Part of a small language model's weights.
Size: 11 layers, width 384, 3 heads of 64, MLP 1536 tanh GELU, 19.4M parameters.
MLP neurons of a small language model. Each row is named by its layer, matrix (up: input weights; down: output weights) and neuron, and shows model dimensions 128-255. Each number is 128 + 24 x the weight over its row's rms, rounded and kept within 0 to 255. Numbers have three digits each.
A block is one neuron, or neurons of one layer that tend to fire together. After each block is what it responds to, as a language model described it from the Wikipedia text at the highest values.

L2.up179:124152139118122164088072133101125158154140150133153114101143123117109106124126148135155160139106086122149151124087134148111125143132117103110144071168153155142081152123178117132087136126157094117137133116122113135120110132105062113179133161130110103107144174171155168091115086092161127154175092086135123107117147110122113097166149100139146116109169103130164155154100147096123115112129
L2.down179:138118093141126112155191134103128115163125094129107124117127105105131150138113113121124108133151164084095106131155124141164125119109139151153135162096132117115171106115104158153171129143076196133105121130109155091121088164121156130081090096126146134183121059120100119107147136144109119069124106167118109108127132103132168159092125132114097128139112146128131098098166101188143136137157
L2.up400:099125123098155128128107133110148090183128107127113160081123106096139134124121145184147125068135122115150186138103101154112173137116150119126141122135102125136083139110110119126133128116123161121167177159124141166138126121116130152101101135137124159141099150151147105124123184099136075146125098147120158112142176166160102147117116112094118100110136114109100126160142059113152153131140
L2.down400:128157116144102098099140124137114183113137104111133135127137138137121141129136110080093131168147122151102115106137130106153074116124094139117170152163158109111164116129172137136145142131115108142133087119103128094084121158155143104161142135135139109127163105096130167117139106183129160099093172114126092140108110074102122082129114149145105159153109120163148120105127160154116093132139
L2.up505:151120131098102180111145153127132085124122132121101166126138098092157132136099139150084155157129148182122158162132143161118179127181115099127171092148168115170139107114139149117109158083126172108166126145127111102111122164118090119088088116116147138153129138117123105093196136091123087154144082143095134112137170154116149119154079122137117124144135141130158149147120111106153099166101
L2.down505:131117155117132082112094106094138153177156122123140120142130129128096103117171142101136113128145128062083154092129142131135131118086115143112122130117137142125110129123159131141130104126128102160112107109120164161107106133095123120159092108156122130151143096149088119112115137124132170129182125097168136108146095104148112141132139144100123145122110105135151136114113145129140134158165
L2.up797:106151121146149159150126097130099087132129155134050148101068124111164109147159104078157117105103122135150152134109125130104129131174148158157113120072124103103131144104124131152132107143111095135146163121110142134165110163159097141140145126149102107152111153151144134092117139095120142171103145178118120133129182137119155111115105106117146144116158117125160104168077177092105132148177
L2.down797:115104146085121096093123162124134135133166141108198114164185152137093156144096146151123171201166153108132106121137133138138121118083079137111152125181158141115116129123132134135100131114144159167132146147164089141095136122078144143105103097114145143132151104128120132162134116157124119096120083117131130116118080147109099136153145150146126127157095157157090147064185090156124100116130
Description: Table row-end pipe

L8.up221:140154134151115119118105095114079079109146104103104138134147068149118139134130101143146152152107145127157135147144112112123155137158119118090136127149065111066148148159138154177139121125132137129153133124166100074132116119123128116163106149128104169110126108095138119123077108111146101125159113119134142117121151137142115177109105147145187110137146107159106069106139125102121095104125
L8.down221:148137123114089093124115123136147100121120104139138091141151110120078101161175119142112096159124144131154171133102163151098143096147197118136110210122135075107108097130127158105114131157139113117104113117121109107138119149150117141102059120103121088114140147190145128128090143117200132126125139149120128128127129152144116099122071122127097085110133113107179096127151121119160116119112
L8.up311:167138140124125129156084127147135168132165123122149116160166152134131135125152115092111136076138184100088105124150129101121111134144091119139111103096087129114096168155170114110136155146147146134142159125133122128176121151092152138111120140131128134163107102162110130081125111106162139150167160126078104165107127166128183109156171139108116138098143123170134112131129103164139140134142
L8.down311:109165181135124090071132133127144186100129140127109145106154177155162140089117135126181130139162141130140168136140155130138135120175126146130103143125155160154141186121148111111100134133108120156085124167129107090117118111108135106164142129098103162106097139081136143161131091110135129145159120116127125114121159151104113100139126170154156150111122145134128128148145141171071092094131
L8.up959:173155156139140155120117122139091142139113088110128123116107129161112124103107129148123141119152112127141096127116163117103209138133111103143110129128159119108139093141172141151136100118123125155156179110144098090120104116175124172113115172108119176168108122138152158105176141149116094125117107135149152108141150180144120131088176136102099122148116109113127095095098123139123091118152
L8.down959:126081217144144103116133113189101115127103120127125137134145137093141092123114141136116167147126122119120148182107108152160093090157122133120143204156122127112131157164118149118133162074142102124113101190186116129143122128098113156136122112102113118108119132125142126135110135118140154111161124102147124116096123125139150109173109142119147162113116152176114146142139132144148140126125
L8.up1265:157139145132119149135140143098108175090098119102099131139124149114113133130126114145134121104101125158130114166123149112102121152080174105132102115135111100110121097153149127161149130159118102126122108112119072111142117107124144175105132169088127092142135092121150107127145167129135128066155120121165069121149104177132120109122145155203116123155116098131163137096172121128089140177115
L8.down1265:119139146152134150156148094125122064158102147138151149137137130144122113134139127108131147168148135106151151128099139113147097114171131155083137175123116114155099153141114156071093141127121123096131126148099113129100128123095108095143129092127113144108098151124118149129122104156152123147106161138072204166121148153149124141129135147098191136110124131178093143139119131114173118136144
Description: Before a person's name

L7.up392:135163100117124106142159126098099150122136124094107166145123079136156125140136120129124123111131088112111136153114126089104126112138129130113151112163140162096185098138130174117133138136104107086151115135183142133157151135184127129119123097109137167126079118118124084115148118126101128118076148115154110166169165125120128157125145135091100162126096068106114106081120128112126176159117
L7.down392:157159103138090120141121126134111108182132125138125145146125104169157096141142145093134154138146089104104107131119144115120130137146127133140136126125106117131159149174097087178124136141114101067123120164171141125137140107189103124114145116085150140128073160131124116128132100159091109133106122111107135156155133170110103142088135098099064143084126155111132096103097136119144167146113
Description: Split non-Latin characters

L8.up69:125106141103139117151104146127128154128135152086106124130142133130149111174083080120144146129100108120154130106104119135114107164117099176107208130131122126109172115168089118160104160126124135065086139130124101114126096140114109144101126150116166149135140115171145127143133113119151105153140144154118165193131119104150102121173109162098153076125118149133123097126122152167133131113129
L8.down69:139153103191066168119113111114131125138140153143138142109093097153101138141155140121136121150113143107161098144144147138146096124138153150130126120126139166147112177116158139121171116105145144128121126087120153099114136105148157131159130144133085135120108157124083174101150163164119162097102112093149115135081105130101121108077162130123125100124157127145148132139119135116144142175100
L8.up449:163137152098116126106109151107148076139106138154131148100106108131150147119114121146101102150154148125123141178136125101099159160117137142114101141127102153113122088095100118100101112128151118122156142091097130117140113089093110150127078165086162148124182186127097115121105146126140153133139122161126103104135090128098121180090112147138121157091130156169138128150159132110114146127145
L8.down449:134112157104135114100140130143144118111127155133120104116112153137146152108113157162132104118136138114148116087136100109137074137087103097141117139150113096105126168113077111138117130152111134125153165100125099098135120075122188118156111172125175107134131173131114148114143143107096102120102097136103120134163146122125145097120145164111106133118121166120128085128094128120152166129119
L8.up664:082135129149178109131143116135125152083098118138117112146074109122128183112102108148160121105108124120101106146156149119087128109148092145147166134140140129142113159117116167148120063136161110109148131147123109113121109093119138146165122166132119134088187147145148120092115099129113107163141092170126115144129118093112086155108112093130139110172138113142136149119147132108153101087143
L8.down664:124172111154135111099102131139189093119152153116110131125126140105098152121118119139131112160136122121144127127123067143150089128141165134085134120121096172112107085163112110170075154159176158116105129127102125108124061117121108094128165105095137139135093138141104143130150139124134172100152130140113131153108102112123138090137132169122126153124148111108139145124150154142108151144125
L8.up1051:142134122106068154121128167099193137109143136087125105095088123173094173085140111124090142112117121124123135126108136102093145118108162095126160106134135104130132092103168127095126089150122123072153169120108082150125103114110149188145118151151089167172078107127101178132145122075089131125136149155112088136144110127080124162143161068117141150152123142083137136155119120146129111105164
L8.down1051:119119098120121160153108101111134129167095141132155106159119147149143086163146152105136104138165148142035137152131140133168108131149140165135122139132151110162104132118090153169097129099134079159118096156144159084109143141119113129117125148133112120135059160140124094112111137110158150094090131119113161168141125099217120126126137130113115137121122098085106137128100120114105138143111
Description: Clause-linking "as" and prepositions

L2.up118:119120140159122077143145124145139168128129113146119128119099137107138157125148119095155118110112087136144112144152134142125134123124137143121159153121107126152117102148075101071154116102106127115122119189129108137089126120152098115105110154119130160110176132131141127143133131159119165129162103134157077128109152120124116131144140121170148181138111124130128100113086106117109171140110
L2.down118:156149115142109156117126122141145123101180118140179122103127127115145145129128111113134137137144116120159149140162149134126144118119100149127083100114162174132146106139165136136114118160139144141107131120134150114168149095148145145128178086123121111114083110113100131179143144115139085142123137135136187120143130121172152130156107123103133116127107138143123116109117143147162043168169
L2.up158:136150130118158151088135120135141116148144141117174123132134175153152170090148128104141149137165104078104126103117130097146132122123142170127124104107125143125167115092119135101082163100072109156127125163156093087150137128139102106102145162133159130086109128154146124125124177109104095130128137156096134131107139124150128136165140172117109117144122137132137105120126140112124129094119
L2.down158:139112122128088086175129157085118144146123088133061114136140106118106072153123135141143159143082115155163159168118113144145137123127100061143160160126094118118113141134173124131131126156132128093155143090122167145117107107115142166140162105122136110131136125112105133111127103191154162128137114129159117124145128153148150106082116078154121143148136098122104123119107111132128144164101
L2.up520:103075168164152156145107091134173112120092108099144144151110071097129163126103110145109123137167117140112126111140120114123120111135140089140161165131147103164100164122134141124210144119113138132133133128162096128128151109135110112089160113164129140040115088071124113170092122131151148151141148140146090100102131147115132155123104083165103088132131095083111121142113110100129105149160
L2.down520:155154095144091088100149147121109129152156141135115140089171164148120135129131165081115096124070102121123163159117126148114125136118124154128148101127076157082185080133140135129068110148141108132159116095093169140137145121114136144129106145092124118168166119179143124104197138114107117110113089142135149134180096113128141122141148157121151150141161153154113113127140121178145120135081
L2.up863:140113171169109127156104136105121175159122102109151133113131116096096135170129106126127140112106143159097118103177137174147149094128131123128118091165135115163165123110126117120095107135139107126132117102135131143147109173142086125164087169125102143081160153158190134168099138124102146125181106120121135116143137151106148130071137096063138074147088114119167153101115117140175131127110
L2.down863:118113106111134132131134135104157106104139168133099159109134119141132142084165148129139140121158124047133134104107159106110143120102119144126148102115126130083077129156147105150143166076132130102131164143140107109144154102083140157091134085102148135180112079098067162096156086182169124148074128177146120168132135138162123117188109173133100166112151160149103091112137148142074108151121
Description: Music and field nouns

L7.up1338:127132121081134153150086091120098092138165081102132111106129121148112146104117093145143103184135170103126139106168103098129132123136146062158112156152133143111129128143091165143152105154135132160102141134142105093102114133114148128135121107132125171140092122125171147144117098114119076121141100105153134130084127194136074098111125139105169107137150135154167111115143122135130096147117
L7.down1338:107117160145125124152108114124102095116161120112136108125096164178111090161141112155127113163142162145211121149124126141119144130161139129114128153173123076104114120150137114169116129113123130161122146117165126095146097138154104121133087154146150120133153136089142112070105087116168149138120155123136104176118158125144153125098151098138111114111160144180141086126159093117148115132089
Description: First-name onset tokens

L7.up258:131123171112124137131170114116129168128180105141163153135144118096118088167152123096102195149111116135120197157134143094110126151088137117120104100127147121157132107141115145104127126089159144124069119139102118089158134128155110152139107111127125116168139119097120167133155142114116142099111130143164099132138132132107101117139129096110142122156146099130115105110130109132149123123149
L7.down258:146133151171129129128110139152115160144157133104099151154152121147178155115122148155159110097126128136180141090104142128086126104177102115123130136129152111148092124154178156133160114175100117162133126121165089141143135163139121128149123192148146134140151133158139128160108140104116168137139135089132125070077130145137150165149076108158157131155109144129164137129111142141099159109120
Description: Tokens inside creative-work titles

L7.up175:138161129110165156128104113170130098100098117117156145124111137143156173129129140129186124119174133131105126144148107125140152136152127166095109128106112135117104149118144081119132134126162172123090097157128131131101095172124160149158140142078152105103112151137120117094116192123132165126112154144110098131132108122125146098131055129099109106146182128118148153128117155096126116117084
L7.down175:131086151155114142139168103127112138106118169141155113170103079143114135129133151113090140126102142130112126086117143131141111106091107124103144111164136116174135096156167157121158098092104144095143132135123140146115125151113101100082114157132110160163104110133107152144157149103154130119149117116119167125116080111103134070154117127129176086144104106111087156093126144155136087135128
Description: Connective "as"

L8.up784:122154104123185138151105113163143120132128162195140160148165148160172118146133118118147122165143147126128127132151141117129136174167127093138145126154139157123127130131082103105141085093149127188123140119138144142093101124131149107125133166150145123150096148099091164148101176118143129137129119156133146123130167055106158113112139106123079151078142119116147133092132112127077142135134
L8.down784:164157157164123076109149106145110098125089104110156105105127101127125101126143128103133119123172076106140099099129112175127129118105123143134114131131115112186118103138110125128137128160139126123132108133147108158152086134162102145175124124121099177107096156101084136120137150174144148117174136128144133075147127151123153131154151107133121141184126109099137115142117139187137133114122
L8.up1205:112108131130142134126087110143046100105152113142131150102139162151104092134134126122121131153120144161146155133107136148139135126177141185081151175140136066108106139090136090120144127104189136160170129140108119123102098137119160145116104125105138125164133105119126158120158087082172137115145135141147079183148131130147105139115156129143122142127139068160129118097096122134111124101123
L8.down1205:179160137152126151094082134104143100118128147129079151158114076159118126103114127096155112087130049092210106155130123127126128135143120106144135105153106137151160146127146139152143155144146160147127148134102082185160123122128118147105120091131124127117154101148114125108084127154145087135088139132111133113126116117132132123184149145112132147140128128155156099154146170141129117141124
L8.up1328:142127136121141097141095141110129144132130110145112163145100111159121126162127129089175085094121111145147122170135141137147121172189152122140143141122125128140126132076148139107138149126098161155115150118124107108104148091098108088154113119103105145108165101129125121126142116135173154095095154111131104106115204124181109152131129129091105130104134125126113118145094118162158153073163
L8.down1328:161135101083167151065109082105124156135134121123194130106133159163144126099105136109156120100175104116113138118122100125130135137110097107129136108148114083157150126130077083109094134148166145110116127115112121169115121173151152144106161106137124098151136144163125157136131196164108111114149122105115132140096125163121126144166128137134149151132170124106166142115150137132082074133117
L8.up1440:078118125171135163082107105117155155121142093151140137130106120172167127089113129102132126138140134104154121132096156131156104101171104115113134168128138139090134160122142165081159168127155116142097131116117086126123108091104147112125147137101098175092135119099109155110092116092158111116134138153128100122079158107141150123126161097129129081142131133132132112162154120092144150095115
L8.down1440:116135133096147140111134105100116151177110177122134150141172116140108156077160153134153115123112110168112170125090138164132116136191155134126071135111138149171080129142110086113140128125113132162132106134120189103144139150165119103110183134135168134129159091073154141184125168120109125185170096136148152142128119106117118171098126132139114170153154173144164145099131103121117090100131
Description: Biographical descriptor words

L2.up233:140078126157162145114117126173122156158115113131105147125113162113125136124086150155114133096097139139105127142136150145125125155137140172197166128148140109142116138106138125143122135095136155146153161147131126153064143159128153159104150051145163156136131124111132102135150100136139094145126099115131122104109145162124125145138158154144136121156160128113146153093139122138180130141131
L2.down233:123181126097079120146102125101114118089118112129150095141131073105170141139117096103118132139166109093170146132109140132143118139094158093084112118120168113130130117128149150083151150161119127088119118149109094097155122110117135133126147159126102117121151149151159135089102214128094167153135136128089120167096109112160122121105119087111112096127119101144095123170114120110108110130117
L2.up265:076115147155153130154126139125109083116138098090122168104114163150156153114143144150129159131143170105195110107122098114110097095151159144114116116122139141127066154142137144107140122116115110106137154134178139127139127133105140210154136137173106104142132096154114124140134146134097174061104089101149126106107119104133135134144181090145150127127131128130128116107157135126092111114149
L2.down265:164128122067126142091071133121125137156141130150141086166118112151099079162121112153124153098102110166129135119129134141162112132125083140152157134147130149107160141130087110126131142137152130139171084134081140109140115155117078086086110137116138118120121145126157113105117169128151101164177161162101127139138137152136111123134137152119149137116144144109115114112120096117158139129106
L2.up499:118088123118168117136116136169125163074109141152167071134151139133125087105128099129147135102114137127146150142178119082154163133151094126164118127125115110150170106115115139093115144121147097128150128142109120130151118133139139116115160122150113134097116119112119085114139126144145140172155135137117173143157143113090100114151151130108147125149133113093113132134169142091141121131117
L2.down499:165169114161097131129179131116149083163126111071123166153096088131161100120115126142114087150151103116142153131139165130116147111160145120126148082133103103104091132110153093155131159125126168157115124106157104127130085121170125161155120120127132125133100136179096121169141151139126110110090132110133114147168120147152128102107124127124080116141123115116187132099074138148118161147130
L2.up554:159097113075134112104166090185090091111138111115172087128092112145153147107136120179148152124131144103135129123115150110144134133143117147136109164110108170136128146153130114164125155087144071127105092110125116142133144145128146125111139115092110132105130081093085141103084115151145157154136125142138118125086128173131124124131123153124120142146137112143134137123136144097128117141133
L2.down554:108145162131116121161135124129159146133109165123130143160107128145107122166153156140098121086110119160163110115109132142122120133104090113132138107097157100114124142122151113074130158138121156124110122102104107097123103116142125103116132165165114151136124132165182110156128199092133132098070160157141079158117137093138117121115106129121096112080132127115142144138098107121106164117122
Description: Separators in structured text

L8.up123:125113131188151085110158134089140176146166131130156140114125136138101131113112119122182104155141122119149122150131143102100137100133120139126119155159106123142104150084146173113163131137152124117094109134134083142142109145163149095147164116078169111069180115100178148134091104134114168137099146145103163147136135131080145114082169133149137134161145116146153112142117161131146118113145
L8.down123:128141146104124179100138115123098129126069101157128120136107128145110108138127134166160131140115098116156127082130094145078126085106111169172132186128119131135167099104111172146132090101099098142163173108150132132131162130090123156121143131169147124117137141175123099109102129161110099116112145172171122103135115134136150158157131136125102145139166135145142172129132099121157160129136
L8.up805:145160160144149095125194127131130122127147120080157130145148104121105176151146124104135152115075125146066127103131133088157141126091137116066128120112095159111137127122122093097081108081126126201120095139132111117136141129115144130117087101126127157120176136123123168138150158116098131110136114153095098121134142148111105125131167093158143127128114150105102114147159077145125143094133
L8.down805:164103083143143124089141154117154146179148153113114124178105161109102093135123148122143163147145121114173130084123155122136134134124100112114133098148181066151155127169126139133119134128092134110154141150167139110134150088144126132133124123104180153169149147137116169128159170129120145149105142119128146127135119111090093143114146172181143140133115096140142118124135132174128127139155
L8.up1055:137129164149130112082119107128138145153181125104108122129180158089169107123124142108123110106105147124108133102131163153092149126109135141120137100142139146117142080088164156127133109113110105114103114124115094183203092110130106157128095143146099116179134143135130117110119163128137132123129194137121127097112128151089118151094141172150155156134145118110123116121087113133091136141119
L8.down1055:162129154116132090125094148143121135126147140138169135162101112125157192135153078090104116093123114171147084105147152139125131081124195097163068128139154101147111122137100181150099129096137129066152103163118139148178099114132100149179150129122122163123153131142114132140125115134122177130170127150145171139131113138133131153144148129137096133079136123132133105163119169071147137119105
L8.up1247:147139109130111117103137130151155113118145082132127105133123157136149210116116155091103161115119114131110129154095145132105113129126157130087140106106113128123135124113117147111111162124123156122139107128058128125101115134120143110078115096141091127120153124143129137137124132151107154141167145126115149132135121148115172116158108102138142161148093117092128130146134129138137112143146
L8.down1247:110121176191146134108128136132148138133094151095156084114145100148103096112118106087094120148105087125108122106100175116134133124107110167116122074135116090147120144116130152137110125171116127187149106111113131136140103094132117129135133148095142113128139168139161145152111097144113154109080132113130124112117102116135081167141142108138123124143107075093090121139098115107114111119147
Description: Tokens inside creative titles

L7.up502:090113153131101125134140107129112125138130083097113130094168136141108135127125116124093097128137134152103106139121156124144173132177130108123124158132134154123132129119154099101158122097130113154061149117125074086106104150127132133119138149141131141146118063138140172156153159130166099153112123101129147124087139130172151153102122111094101101109151101169144114097170123122155116104142
L7.down502:103116119111126140085084107132078097154137115096146150141133130141120149135161127078106118136117154124139138110131136118094192126088104121130140179139126121164093110075134110122160146122132104156102113141114144123104122144167157127091132121119125101102128114159136142161111119079156130097110098114125110136075130140087152121108120112115101165143137095174151117155149131132164111134114
Description: Role and title words